python train.py --num_hidden_layers=12 --hidden_size=256 --num_attention_heads=16 --num_key_value_heads=16 --head_dim=32 --intermediate_size=768 --vocab_size=8192 --hidden_act="relu" --norm="layernorm" --norm_place="pre" --norm_eps=1e-06 --positions="rope" --rope_theta=7870.0 --rope_fraction=0.75 --qk_norm=false --attn_scale=0.177 --bias="all" --tie_word_embeddings=false --parallel_block=true --init="orth" --init_std_qkv=0.0408 --init_std_o=0.0289 --init_std_up=0.0408 --init_std_down=0.0 --optimizer="muon_variant" --learning_rate=0.00544 --lr_mult_o=1.19 --beta1=0.9 --lr_head=0.00332 --max_grad_norm=2.0 --warmup_steps=200 --schedule="wsd" --decay_fraction=0.929 --decay_shape="linear" --final_lr_fraction=0.1 --batch_tokens=[16384, 32768, 65536] --max_seq_len=256 --doc_mask=true --train_tokens=312100000 --max_steps=8268 --dataset="wikipedia_en"
MLP neurons of a small language model. Each row is named by its layer, matrix (up: input weights) and neuron, and shows model dimensions 160-255. Each number is 200 + 40 x the weight over its row's rms, rounded and kept within 0 to 999.
After each neuron's rows, "fires on" lists the tokens most often at its 100 highest values on Wikipedia text that the model never trained on.

L5.up266,161,242,185,189,206,214,175,163,240,271,216,147,160,223,182,278,232,255,179,216,185,261,219,158,277,194,187,182,177,174,200,224,214,193,171,302,144,203,200,283,192,199,243,191,207,195,173,192,206,186,226,219,209,247,278,203,292,169,252,161,235,171,283,255,220,221,179,212,105,172,189,239,216,133,206,272,189,293,225,188,223,204,237,193,229,220,177,185,213,288,282,172,214,199,223,169
fires on: "\n", " Ra", " ", "==", "bi", " \""

L3.up274,154,185,250,136,229,236,126,114,211,190,227,187,141,267,218,195,242,229,211,164,267,255,250,183,182,265,202,184,191,150,155,187,173,202,163,200,211,279,267,207,261,220,195,193,193,192,259,220,294,232,201,166,97,224,129,153,285,250,191,166,256,186,204,198,196,150,170,165,183,130,218,209,228,191,251,162,187,205,239,203,206,202,218,220,180,197,256,198,153,224,173,144,180,208,212,271
fires on: "3", "4", "i"

L3.up560,227,296,104,216,195,178,175,205,233,131,174,252,252,172,246,226,247,198,193,190,224,155,229,134,258,219,222,313,153,216,134,196,254,228,197,146,164,218,139,207,221,180,221,243,205,191,258,182,185,207,276,150,189,259,170,248,178,233,121,255,169,200,159,250,238,266,189,178,162,181,178,234,237,181,153,244,174,201,129,183,246,207,230,135,225,189,240,194,164,331,221,156,179,242,195,134
fires on: " to", " for", " of", " ===", "==", " =="

L9.up405,216,188,179,233,224,209,138,254,233,203,165,204,200,234,179,109,218,148,252,140,168,182,301,93,246,216,256,160,239,258,208,193,302,237,257,225,148,216,215,192,220,259,190,217,150,227,158,167,178,245,192,179,114,255,253,150,197,201,194,298,172,232,183,239,170,175,164,232,170,111,164,256,187,194,179,273,245,208,231,252,168,191,127,269,169,201,237,203,248,179,233,240,215,219,238,188
fires on: " ", " H", "l", " V", " L"

L4.up612,206,186,214,177,207,221,234,245,166,196,185,251,165,212,229,207,153,98,188,200,196,243,186,184,194,213,208,180,193,235,208,181,174,272,193,184,234,204,227,251,215,276,195,251,129,169,238,225,194,219,192,238,208,162,216,214,171,250,219,171,200,183,227,241,186,132,208,202,162,197,202,239,220,195,190,100,135,251,257,178,194,332,225,316,302,160,220,200,199,131,196,227,212,203,199,224
fires on: "ur", "and", "am", "arch", "t", "of"

L3.up506,223,231,133,192,213,172,240,233,190,194,186,203,242,155,239,221,201,242,158,112,144,196,208,155,190,230,285,205,206,279,190,163,158,305,199,208,167,223,210,129,191,240,260,228,172,247,194,189,163,284,159,199,257,177,148,84,259,164,227,153,123,231,237,171,212,167,162,221,205,229,159,158,202,180,186,214,248,158,203,208,156,180,220,213,208,201,317,169,211,168,184,151,164,238,139,156
fires on: "i", "don", "o", "una", "on", "m"

L3.up390,199,218,234,189,206,145,223,251,135,203,162,182,196,194,151,192,241,226,181,169,206,166,180,231,197,166,163,186,176,193,182,178,169,189,233,173,138,203,159,230,282,235,228,188,171,261,173,157,244,218,264,239,153,154,211,190,182,196,240,252,244,207,142,203,177,175,245,284,213,186,145,203,178,225,216,72,194,231,211,260,151,210,200,280,232,213,266,123,204,169,202,171,215,171,149,230
fires on: "9", "1", "4", "CC", "C"

L3.up25,189,196,153,174,260,221,128,230,306,182,238,211,193,252,257,177,183,166,203,170,225,179,237,216,207,207,193,233,154,207,168,153,211,236,170,174,264,195,233,174,198,212,170,179,99,280,164,212,212,234,223,212,187,107,228,291,227,214,203,261,214,212,157,222,183,219,136,229,254,160,206,260,188,191,146,213,215,133,176,212,162,241,237,110,223,189,212,177,186,289,186,157,287,133,201,213
fires on: "0", "ed", "5", " from", "2"

L3.up438,161,179,244,223,262,167,253,186,159,220,180,180,190,265,191,254,253,265,273,164,280,146,175,207,214,190,255,189,224,221,142,194,226,242,212,186,236,234,251,214,189,217,187,238,237,221,148,165,201,200,185,189,240,161,186,180,251,171,319,93,128,163,198,159,298,278,177,211,259,206,188,159,196,201,189,223,167,128,189,204,260,160,245,154,229,161,182,166,248,194,168,241,181,229,190,199
fires on: "1", " /", "am", "m", "age"

L5.up164,250,205,166,227,208,149,139,166,210,294,235,141,200,267,265,208,233,148,255,136,147,211,210,192,192,237,182,218,200,222,178,251,157,151,176,233,127,143,202,199,220,295,262,131,265,182,199,208,230,156,165,183,276,241,248,217,190,212,169,142,226,194,295,234,230,213,203,186,196,138,228,231,193,231,152,220,212,272,196,184,230,290,177,199,231,212,194,212,128,265,215,209,194,192,202,116
fires on: "\n"

L3.up266,232,246,201,168,263,221,170,154,105,197,139,187,193,187,205,148,133,168,219,179,212,287,269,223,174,148,258,194,206,281,242,211,201,211,205,177,266,186,203,215,254,195,172,230,211,77,222,133,206,224,245,130,268,155,166,181,119,193,175,254,201,263,254,190,174,182,219,154,246,131,186,204,185,207,225,224,218,269,186,183,188,171,177,188,214,231,231,205,203,184,196,220,237,197,265,267
fires on: "9", "1", "8", "7", "0", "f"

L9.up473,339,220,257,222,258,207,211,243,293,149,209,225,197,110,168,188,289,216,197,208,221,180,232,212,217,287,263,157,151,132,149,211,228,173,201,233,142,176,190,210,215,179,224,249,252,191,147,211,246,214,126,210,209,176,193,157,259,192,226,196,190,134,172,199,164,211,189,202,324,219,233,159,164,235,166,154,244,286,197,162,193,200,237,137,216,226,214,147,125,170,237,186,252,186,240,202
fires on: "5", "4", "6", "7", "0"

L7.up382,212,151,170,175,230,170,155,196,201,236,177,194,145,282,165,217,258,199,187,206,233,215,129,199,190,186,187,267,182,236,169,222,240,209,270,259,235,157,168,266,219,201,227,164,251,252,127,254,250,213,115,277,218,292,206,246,241,123,173,184,241,161,82,235,160,213,151,178,227,197,187,230,186,214,141,265,205,235,149,182,189,266,217,146,205,198,148,156,155,278,205,139,279,166,174,204
fires on: "\n", ".", " \""

L7.up702,247,159,165,222,167,172,135,177,258,232,210,141,196,162,125,230,170,206,221,185,170,233,234,158,207,172,273,202,184,248,198,215,145,256,96,257,215,136,279,171,213,202,241,192,161,189,214,231,122,260,184,154,226,261,234,184,201,168,201,206,217,142,212,223,216,185,144,152,259,170,173,223,216,272,246,179,199,228,236,163,147,196,191,170,258,176,163,200,140,226,176,162,209,254,154,176
fires on: "\n", ".", " to", "-", "ed", "=="

L3.up457,240,185,96,218,185,137,198,261,175,162,131,154,220,141,197,201,202,179,259,169,161,180,197,241,176,193,149,171,211,194,204,162,234,167,213,306,248,230,190,234,232,199,190,218,209,180,176,144,154,194,174,213,189,206,180,180,240,172,262,191,234,169,170,147,108,208,170,219,163,201,217,154,211,136,226,157,218,147,138,244,211,166,203,208,251,219,163,296,234,228,284,223,185,190,274,129
fires on: "ly", "s", "vers", "t", "ates", "ent"

L3.up632,228,189,185,187,191,255,150,193,196,278,262,173,210,168,151,189,255,246,220,207,257,207,250,184,179,130,182,246,243,202,196,121,248,237,200,166,157,251,131,125,165,157,209,228,246,197,208,181,232,234,264,224,191,181,170,163,262,229,233,190,175,172,234,184,191,195,152,251,282,141,204,184,209,164,139,238,199,185,138,195,125,169,181,222,200,230,255,202,210,158,157,221,142,193,172,164
fires on: "7", "9", "6", " Swing", "tri"

L5.up729,183,250,231,231,280,281,168,205,182,191,183,285,197,205,188,177,205,194,249,219,174,258,252,162,157,145,234,191,194,251,192,223,188,141,194,192,177,177,175,159,203,225,214,243,186,173,183,197,190,118,262,168,239,185,134,150,177,219,178,187,213,149,218,210,207,198,254,195,237,184,138,218,305,235,210,231,195,266,174,220,203,147,290,182,187,171,256,294,175,280,168,226,216,124,190,251
fires on: ".", "ut", " |", "ate", ",", "ur"

L7.up264,155,176,235,269,216,278,129,225,175,183,194,266,159,201,247,206,135,110,235,213,210,197,246,154,194,178,237,213,158,164,226,109,195,198,144,254,230,239,239,150,265,199,212,249,247,225,208,238,219,217,204,191,196,177,269,238,259,160,192,144,185,173,167,153,215,219,149,235,223,181,146,207,213,141,184,219,191,161,165,160,185,160,210,125,187,261,203,137,248,152,205,205,227,204,282,150
fires on: "0", "1", "8", "ed", "5", "7"

L5.up269,202,187,134,170,186,175,176,236,166,154,271,191,205,259,236,237,301,268,224,230,191,220,211,273,183,197,232,266,275,234,172,294,237,209,222,205,226,144,279,239,159,199,253,183,225,196,179,166,225,180,205,214,138,226,173,211,196,211,282,196,168,140,242,132,223,175,236,176,297,156,211,245,216,233,237,154,165,149,196,171,238,189,164,226,197,137,200,206,131,204,272,210,218,125,199,205
fires on: "\n", " Ra", "in", " pre", "con", "ar"

L3.up699,212,220,203,225,263,187,225,225,197,225,159,195,208,233,229,269,223,194,211,225,225,248,229,159,221,195,164,157,229,191,204,189,165,195,183,156,186,166,142,232,198,201,250,116,177,224,231,156,231,253,168,191,208,241,226,206,225,223,180,232,170,171,205,236,199,178,189,228,189,229,167,196,226,218,254,212,260,190,204,187,223,219,187,210,205,188,193,229,213,206,183,153,272,150,262,206
fires on: "0", " c", "---|---|---|---|", "s", "d"

L4.up274,244,211,225,278,263,230,176,216,211,214,208,169,208,199,261,124,178,251,257,245,102,199,186,172,203,216,257,222,237,180,305,211,174,193,216,268,140,203,233,199,235,214,212,150,180,214,141,179,195,139,158,263,194,89,189,266,228,186,193,219,220,243,169,205,233,221,240,190,189,150,150,129,191,170,93,181,148,175,147,137,248,250,237,195,218,179,166,233,225,155,152,157,203,140,228,132
fires on: "s", "te", "al", "cre", ",", " of"

L4.up298,220,163,101,211,123,182,283,242,226,208,214,259,184,173,187,183,163,229,264,227,157,173,298,200,248,209,168,196,271,236,210,163,242,197,243,191,230,184,165,263,206,215,248,289,158,184,206,161,222,188,196,231,268,195,228,192,269,184,233,229,245,201,212,218,184,205,205,151,227,169,242,240,209,181,226,98,205,203,248,121,191,201,210,261,110,196,232,180,249,171,207,198,177,159,184,200
fires on: ".", "re", "t", "p", "ro", "ul"

L4.up263,287,149,125,157,239,154,172,254,240,237,277,230,218,162,218,181,235,222,221,133,181,179,198,343,161,146,215,268,202,206,198,264,203,190,258,193,199,279,268,143,157,160,160,195,158,218,92,279,261,218,271,229,231,211,220,167,230,260,199,146,245,251,173,185,162,228,181,270,220,209,250,245,227,222,239,147,213,207,186,192,290,276,186,175,165,175,220,112,172,227,196,215,236,188,211,167
fires on: "0", " Ra", "wi", "con", "ro"

L5.up258,187,190,124,171,182,192,199,237,278,190,219,175,248,156,143,253,193,169,225,176,152,181,176,198,160,222,153,185,294,223,178,214,173,215,131,178,247,179,186,191,227,213,205,130,185,258,162,214,195,234,188,156,184,229,189,160,202,245,208,183,173,93,221,273,128,150,117,155,145,212,144,218,168,163,254,93,244,193,174,211,186,253,192,187,185,184,129,271,234,231,157,239,207,138,217,136
fires on: "s", "vers", " households", "ps", "ins", "3"

L7.up580,241,131,253,205,195,176,147,180,233,140,251,158,219,185,193,210,209,240,164,178,193,173,208,199,215,191,196,162,168,98,177,213,230,206,281,177,261,207,181,302,184,145,193,230,210,171,176,176,192,165,163,225,166,204,143,134,227,234,163,184,149,174,207,177,163,219,199,206,215,199,192,187,210,182,197,210,221,245,166,194,163,172,212,273,169,173,203,201,198,251,263,232,167,287,259,158
fires on: "0", "7", "6", "1", "5", "8"

L5.up191,208,218,160,203,191,191,128,218,164,208,231,183,210,252,186,220,242,220,168,125,264,129,128,250,242,214,173,219,257,247,119,187,218,219,233,189,230,160,246,243,205,225,168,121,130,229,235,133,235,183,190,122,163,172,140,185,240,188,175,233,145,177,186,245,230,222,143,198,193,151,205,245,179,182,191,225,229,160,214,189,244,195,333,143,203,207,104,215,208,225,302,211,192,160,195,89
fires on: "6", "e", " (", "9", "es"

L3.up288,214,174,185,189,243,175,208,207,169,190,205,199,150,237,161,163,124,169,176,201,206,156,256,255,171,170,239,129,189,245,229,156,167,174,176,190,196,128,214,229,219,179,225,213,214,227,161,171,194,205,199,192,251,136,157,175,203,146,232,213,229,216,234,138,207,103,201,192,250,183,219,235,141,182,168,194,212,255,215,211,131,163,235,240,249,197,307,133,251,205,207,214,202,286,146,198
fires on: "1", "2", "4", "0", "9"

L5.up243,203,224,165,265,178,284,189,239,227,203,164,208,187,238,201,168,196,311,221,232,184,137,226,157,279,213,215,194,150,213,233,156,182,147,177,185,212,233,277,219,152,254,162,163,231,237,188,200,197,201,215,218,177,204,162,182,142,139,179,226,218,194,177,183,204,289,224,190,191,109,132,155,179,192,134,186,215,241,178,229,194,274,135,190,178,149,246,230,255,194,166,179,204,139,291,200
fires on: "s", ",", " will", " progress"

L4.up766,216,171,207,158,231,79,193,254,210,160,171,206,216,209,198,128,292,281,219,214,213,245,133,225,159,193,143,185,218,207,177,202,187,170,155,198,205,149,155,149,197,219,133,196,282,212,209,164,208,166,205,210,256,239,195,202,187,222,223,241,154,172,213,190,244,195,141,249,182,212,162,235,286,192,266,260,243,249,170,199,211,170,191,228,270,154,203,255,273,149,155,204,251,175,195,183
fires on: "s", "d", ":", "0", "ed", "g"

L9.up327,252,176,208,133,246,248,113,188,236,190,154,194,224,111,212,181,245,205,153,201,285,261,201,197,192,220,242,238,216,199,222,150,180,230,177,275,234,253,295,222,238,133,235,188,217,201,243,145,205,229,131,222,136,200,220,179,283,235,233,171,181,180,172,243,230,151,139,167,213,174,237,231,208,227,225,222,253,202,136,170,164,177,194,180,166,192,146,197,221,223,221,250,293,177,201,235
fires on: "'", "6", "4", "3", "5", "7"

L3.up125,205,244,206,172,255,136,186,149,222,136,192,233,176,192,241,232,141,222,258,194,146,270,248,174,171,207,242,206,206,186,159,206,184,170,165,191,250,231,163,153,189,188,206,170,245,258,142,215,70,234,189,187,179,156,191,188,211,130,213,139,174,204,165,191,180,211,241,167,258,192,182,152,217,218,132,171,176,230,243,159,201,222,165,197,171,239,216,212,180,229,173,198,260,247,182,144
fires on: " since", "o", "s", "um", "im"

L3.up134,224,207,201,183,224,241,182,181,181,177,207,195,187,206,279,199,215,219,225,242,150,247,278,187,203,153,203,249,212,197,237,150,267,193,287,204,260,268,208,226,198,166,173,167,221,156,209,200,207,232,188,224,230,194,201,82,229,184,148,152,197,218,288,184,211,285,174,151,249,245,266,237,162,197,205,201,146,192,194,159,227,175,191,247,173,149,242,279,216,189,255,197,130,214,224,219
fires on: "r", " m", " of", "s", "ce"

L9.up301,189,186,160,179,248,182,257,209,213,196,135,195,202,263,172,159,176,165,195,267,140,195,193,257,159,192,220,159,226,243,166,209,96,193,231,212,167,159,197,253,157,152,201,292,233,170,225,269,210,301,173,212,249,140,162,159,178,182,208,207,169,134,211,157,255,194,162,165,188,174,190,206,269,198,156,183,249,117,199,191,217,162,237,224,265,109,229,217,193,139,184,262,176,191,206,222
fires on: " |", " to", ":", "N", " of", " /"

L7.up659,224,222,141,173,199,212,142,185,293,164,215,217,186,177,162,159,135,187,162,135,220,212,257,192,155,224,169,196,293,201,279,193,124,234,221,225,201,143,236,201,111,192,259,155,203,157,213,217,221,243,215,142,186,152,239,206,189,195,203,192,161,231,204,301,191,199,245,181,212,215,202,204,232,171,270,189,205,189,286,230,174,182,202,181,193,261,199,213,188,276,203,89,193,183,218,179
fires on: " of", " at", " a", " the", " for"

L5.up352,193,231,167,191,233,190,290,208,197,236,211,185,122,159,268,237,210,223,199,104,224,228,140,182,212,135,188,179,190,251,176,221,123,234,189,248,244,243,195,80,219,200,245,215,243,263,218,209,192,194,152,194,244,214,137,102,273,176,231,152,175,236,252,218,171,145,215,203,221,179,246,182,243,172,151,203,163,218,210,177,192,132,214,290,210,131,282,245,202,164,292,208,196,267,224,122
fires on: "o", " place", "or", "s", "i"

L4.up328,238,229,190,193,216,196,135,234,168,218,188,244,225,154,209,212,151,170,275,151,123,228,221,209,216,222,197,282,305,237,282,235,232,264,201,271,181,203,297,210,215,219,236,201,165,153,178,235,147,201,174,167,223,191,253,201,140,171,252,215,268,186,228,261,199,226,212,184,235,185,225,235,283,204,224,195,213,198,186,172,234,183,206,214,165,162,133,258,98,210,233,258,206,249,193,184
fires on: " of", " as", " to", " with", " at"

L7.up153,143,256,211,239,227,213,211,89,284,226,141,188,206,184,265,194,205,191,186,255,111,229,121,251,201,146,253,139,163,250,177,194,180,180,219,221,154,157,195,226,201,223,168,196,227,112,252,301,197,235,265,172,267,165,135,110,219,110,222,117,224,202,254,193,230,177,241,152,189,201,246,193,235,229,223,229,260,221,150,194,243,200,239,180,289,241,197,185,204,140,194,273,183,153,183,205
fires on: ".", " of", ":", "N", "aged"

L4.up697,172,209,214,177,178,182,155,232,252,196,218,178,222,123,215,245,208,272,238,166,192,195,234,228,194,195,222,212,200,269,190,225,225,284,254,242,232,219,211,188,218,199,235,200,183,248,199,205,204,238,132,178,188,232,139,108,225,132,236,212,181,148,281,195,195,207,174,216,225,159,210,178,240,150,218,177,245,208,205,155,195,117,235,204,239,216,221,256,237,169,221,153,199,206,170,180
fires on: "o", "a", "una", "us", "ly", "e"

L7.up39,251,247,182,189,190,191,120,169,209,181,159,232,227,197,203,197,219,224,168,131,129,218,252,205,194,149,215,162,124,115,134,208,232,168,213,229,141,286,214,291,225,171,156,191,247,256,221,240,100,182,128,242,237,231,219,177,168,196,137,177,196,204,198,181,206,200,228,167,213,153,209,168,224,181,200,235,188,225,219,138,216,152,220,210,154,216,192,232,189,169,147,168,168,254,215,210
fires on: "9", "0", "7", " known", "6", "e"

L3.up732,166,207,182,165,215,233,154,235,135,135,206,224,225,180,240,211,215,136,271,218,179,162,257,183,211,201,242,199,188,231,200,174,121,157,227,176,228,196,246,203,204,159,202,207,197,183,257,205,176,198,208,166,239,171,207,153,109,205,134,301,144,212,189,207,331,215,190,170,225,226,241,213,246,169,149,278,207,215,211,146,224,287,234,230,258,204,167,244,170,184,179,228,143,196,127,225
fires on: " of", " to", " Jan", "n", ":", "j"

L4.up202,200,192,172,240,185,262,119,247,170,193,159,210,186,167,209,190,241,130,207,184,223,219,246,274,238,164,175,188,314,251,202,195,230,225,180,198,186,144,156,204,234,189,206,169,270,244,232,194,208,169,216,169,257,136,181,273,231,195,158,266,165,131,235,166,170,235,206,231,223,166,249,226,241,107,180,172,148,94,177,208,171,262,229,196,213,196,236,231,182,185,187,203,206,234,188,103
fires on: "9", "8"

L9.up330,205,201,190,252,275,289,191,321,143,178,185,153,213,211,234,254,216,229,202,241,163,178,281,131,204,182,144,163,215,193,194,254,206,186,222,271,160,164,264,227,182,193,254,213,178,233,215,221,169,173,212,164,267,221,153,219,146,222,185,216,171,145,169,204,227,236,192,189,178,177,225,244,223,112,263,162,217,203,189,214,142,143,146,248,237,159,267,207,145,297,210,149,196,157,229,277
fires on: " of", " |", ",", "al", " and", " in"

L9.up560,260,224,236,158,169,262,148,262,182,156,230,191,224,172,328,208,212,171,200,205,124,254,221,167,172,260,233,196,151,241,208,189,281,206,272,271,198,220,236,213,249,222,167,240,157,239,245,285,145,164,228,178,147,192,155,165,134,233,148,222,187,231,185,190,189,199,220,242,172,176,233,290,167,204,203,221,234,241,211,141,151,177,184,271,227,194,237,156,167,264,258,231,219,169,179,248
fires on: " and", ",", " father", " is", " against"

L4.up611,238,270,183,250,257,259,221,247,198,126,161,202,210,248,219,189,216,180,179,175,184,179,242,193,162,146,190,191,245,108,212,199,197,243,170,171,211,228,170,174,243,242,207,136,247,192,170,172,233,202,239,217,139,209,259,211,233,169,226,134,199,157,128,208,192,134,120,200,164,158,206,245,202,281,281,201,253,213,208,202,237,246,198,213,261,109,139,218,137,222,112,241,238,145,228,227
fires on: "d", "mer", "1", "ma", "s", "tic"

L5.up202,257,181,213,131,161,155,163,153,242,112,197,245,190,160,187,197,110,157,268,175,180,216,211,188,139,212,198,163,251,211,223,232,224,253,276,157,209,237,248,184,205,220,226,86,182,179,236,234,136,209,159,220,220,204,200,205,224,184,207,87,203,218,220,253,253,233,146,149,248,225,231,247,190,182,198,200,189,195,231,137,217,202,207,198,165,218,137,255,171,271,236,223,194,192,197,183
fires on: " of", " at", " as", " to", ":"

L4.up161,308,263,126,243,198,210,229,229,245,220,114,185,122,218,141,233,180,155,189,196,75,225,198,257,189,209,174,201,215,230,171,153,220,178,259,227,179,128,151,244,261,218,242,160,137,221,170,179,269,145,166,195,237,260,286,285,165,166,277,195,152,180,224,210,201,232,254,221,198,173,243,262,188,183,249,141,196,169,189,217,222,277,160,166,170,236,226,236,218,201,239,186,151,254,215,186
fires on: "d", "ly", "\n", "ent", "ic", "mo"

L4.up180,208,219,119,226,227,181,242,162,131,211,224,200,191,240,252,125,225,185,225,175,137,238,234,206,217,225,195,227,230,254,222,196,187,227,256,150,189,232,307,201,258,211,157,194,148,228,158,230,113,153,203,202,186,179,192,171,281,239,212,167,190,222,176,142,116,182,194,306,198,293,245,201,236,252,196,66,136,207,127,225,192,236,214,264,237,205,215,182,195,161,251,176,213,202,156,228
fires on: "9", "ta", "lay"

L5.up384,164,243,256,253,236,138,212,169,253,140,178,238,261,193,248,224,200,172,201,192,181,243,229,191,199,215,209,273,224,226,191,215,225,178,216,138,156,172,247,110,221,204,164,193,277,260,171,159,127,178,248,201,125,176,223,141,190,190,263,203,180,269,250,169,212,188,239,265,152,238,209,152,226,208,138,183,298,193,210,210,145,142,210,206,260,224,124,176,180,197,203,167,215,154,213,215
fires on: "9", "x", "o"

L7.up259,294,226,171,211,246,248,172,154,219,209,215,190,189,176,194,181,229,121,175,177,161,215,216,226,181,155,176,239,150,134,198,216,241,140,222,170,224,177,165,203,224,171,200,174,224,142,201,266,185,147,180,207,139,242,214,227,181,261,163,301,240,268,143,196,198,225,147,218,217,185,199,208,192,252,198,182,237,223,152,223,202,221,215,239,233,287,231,162,68,200,199,267,239,111,207,227
fires on: " and", " some", "or", " &", " all"

L5.up198,196,207,158,224,171,224,152,134,242,170,174,168,171,219,238,213,166,253,221,189,198,228,219,241,212,223,226,151,167,209,170,168,224,234,226,173,168,314,188,186,272,181,170,186,180,113,211,242,217,250,193,166,127,255,224,115,237,222,240,154,219,116,222,239,211,205,176,243,244,236,205,164,187,124,172,200,193,149,276,208,245,132,226,274,226,228,186,288,138,227,170,177,241,199,284,257
fires on: "a", "r", "le", "ce", "Ch", "i"

L4.up355,295,190,217,209,159,195,179,92,229,220,279,273,216,183,213,241,210,218,215,124,205,136,206,220,189,227,219,138,217,188,184,231,232,209,157,102,203,226,200,197,157,182,229,220,197,194,158,170,259,213,203,141,190,142,195,174,232,171,272,138,239,187,195,202,217,173,160,229,238,121,168,149,209,135,219,204,189,271,122,202,213,226,176,218,248,248,257,172,151,279,155,195,139,215,224,153
fires on: "0", "1", "3", "4", "9", "2"

L4.up235,127,193,220,249,105,242,165,242,160,156,235,213,155,246,231,123,217,223,208,185,143,240,229,277,275,211,225,208,214,216,174,254,222,200,173,261,173,200,241,259,205,155,166,191,292,249,188,242,155,259,175,151,162,204,189,258,193,136,202,266,248,232,256,154,254,233,212,152,175,160,200,331,303,206,197,184,230,180,184,208,259,178,144,150,225,124,257,214,226,208,137,189,251,289,179,155
fires on: "1", "9", " dis", "7", "5", "6"

L9.up172,217,200,193,316,280,164,218,163,148,202,206,214,166,231,209,239,187,188,198,173,198,131,197,244,293,218,201,226,190,133,131,216,200,235,167,209,196,170,257,193,167,245,238,188,185,163,200,192,200,261,299,215,163,202,184,217,232,189,213,207,174,261,136,262,240,170,160,178,313,162,195,218,173,185,187,142,212,226,186,151,188,222,203,200,246,216,71,211,207,266,218,258,177,239,141,92
fires on: "9", "1", "–", "6", "0", "7"

L9.up555,191,152,243,327,241,181,158,122,158,168,268,154,213,170,189,226,228,219,191,246,162,200,222,240,211,217,227,194,188,226,190,161,246,209,192,265,141,169,240,230,220,167,171,223,263,174,201,290,195,184,234,188,146,200,257,199,225,142,160,174,229,162,176,150,250,213,166,164,200,222,243,266,170,209,221,188,212,251,178,150,252,112,217,182,249,213,184,144,206,221,264,211,235,231,227,175
fires on: "1", "3", " were", "2", ".", "7"

L9.up78,264,185,224,191,155,241,114,234,212,259,140,207,261,260,201,151,183,156,235,225,230,119,228,156,193,175,189,161,214,223,235,194,261,255,255,231,237,151,273,230,223,245,165,176,217,190,136,311,113,213,197,176,162,222,257,137,125,208,186,237,249,262,170,316,222,198,257,166,165,203,185,147,188,178,227,222,239,151,182,184,167,257,220,175,247,183,205,175,196,182,191,216,174,170,170,190
fires on: " ", "E", " L"

L7.up716,196,259,176,186,169,197,232,200,168,149,128,202,198,226,202,193,182,179,138,253,225,248,239,239,183,213,219,190,197,203,262,216,230,190,207,202,176,202,239,268,193,154,226,151,246,204,241,254,149,221,261,196,212,116,162,192,187,165,136,243,164,227,198,220,233,150,243,263,169,165,219,227,110,222,188,95,228,256,172,203,222,253,184,176,191,216,223,149,120,182,187,194,227,204,223,254
fires on: " re", "te", "s", "3", " |", "é"

L3.up739,192,261,188,239,226,203,201,217,209,81,172,218,188,226,208,201,182,273,249,188,300,146,189,262,215,92,257,166,254,190,159,182,184,248,170,202,229,208,176,188,144,130,185,261,222,249,154,131,154,208,161,135,259,262,136,184,218,161,242,289,165,221,196,216,224,225,150,197,217,172,163,221,185,204,201,223,230,232,138,248,208,275,247,130,216,167,204,153,218,213,215,219,233,196,212,126
fires on: "9", "s", "um", "6", "8", "7"

L4.up551,265,183,172,214,248,284,114,190,244,218,265,209,235,223,270,231,210,230,188,164,156,179,164,227,205,221,168,249,187,200,111,173,239,217,171,150,202,171,181,156,244,236,229,223,140,265,178,232,236,160,225,175,186,175,175,196,265,209,231,166,166,248,97,236,166,212,132,174,170,161,241,236,163,206,172,221,98,168,153,140,200,285,213,114,216,272,198,148,221,247,228,168,228,233,136,223
fires on: ",", " to", "s", " of", " in", " that"

L5.up542,204,202,193,200,129,201,135,133,148,202,206,147,199,199,223,143,188,212,197,211,216,260,238,256,265,162,283,184,261,182,181,255,199,160,123,161,224,231,81,206,177,182,175,175,232,193,217,177,236,215,193,149,187,216,150,222,152,162,233,204,276,237,164,164,166,209,120,124,144,169,90,225,273,169,215,161,156,145,194,168,219,173,172,222,181,174,242,183,159,213,110,109,185,178,228,226
fires on: "9", "7", "6", ":", "4", "5"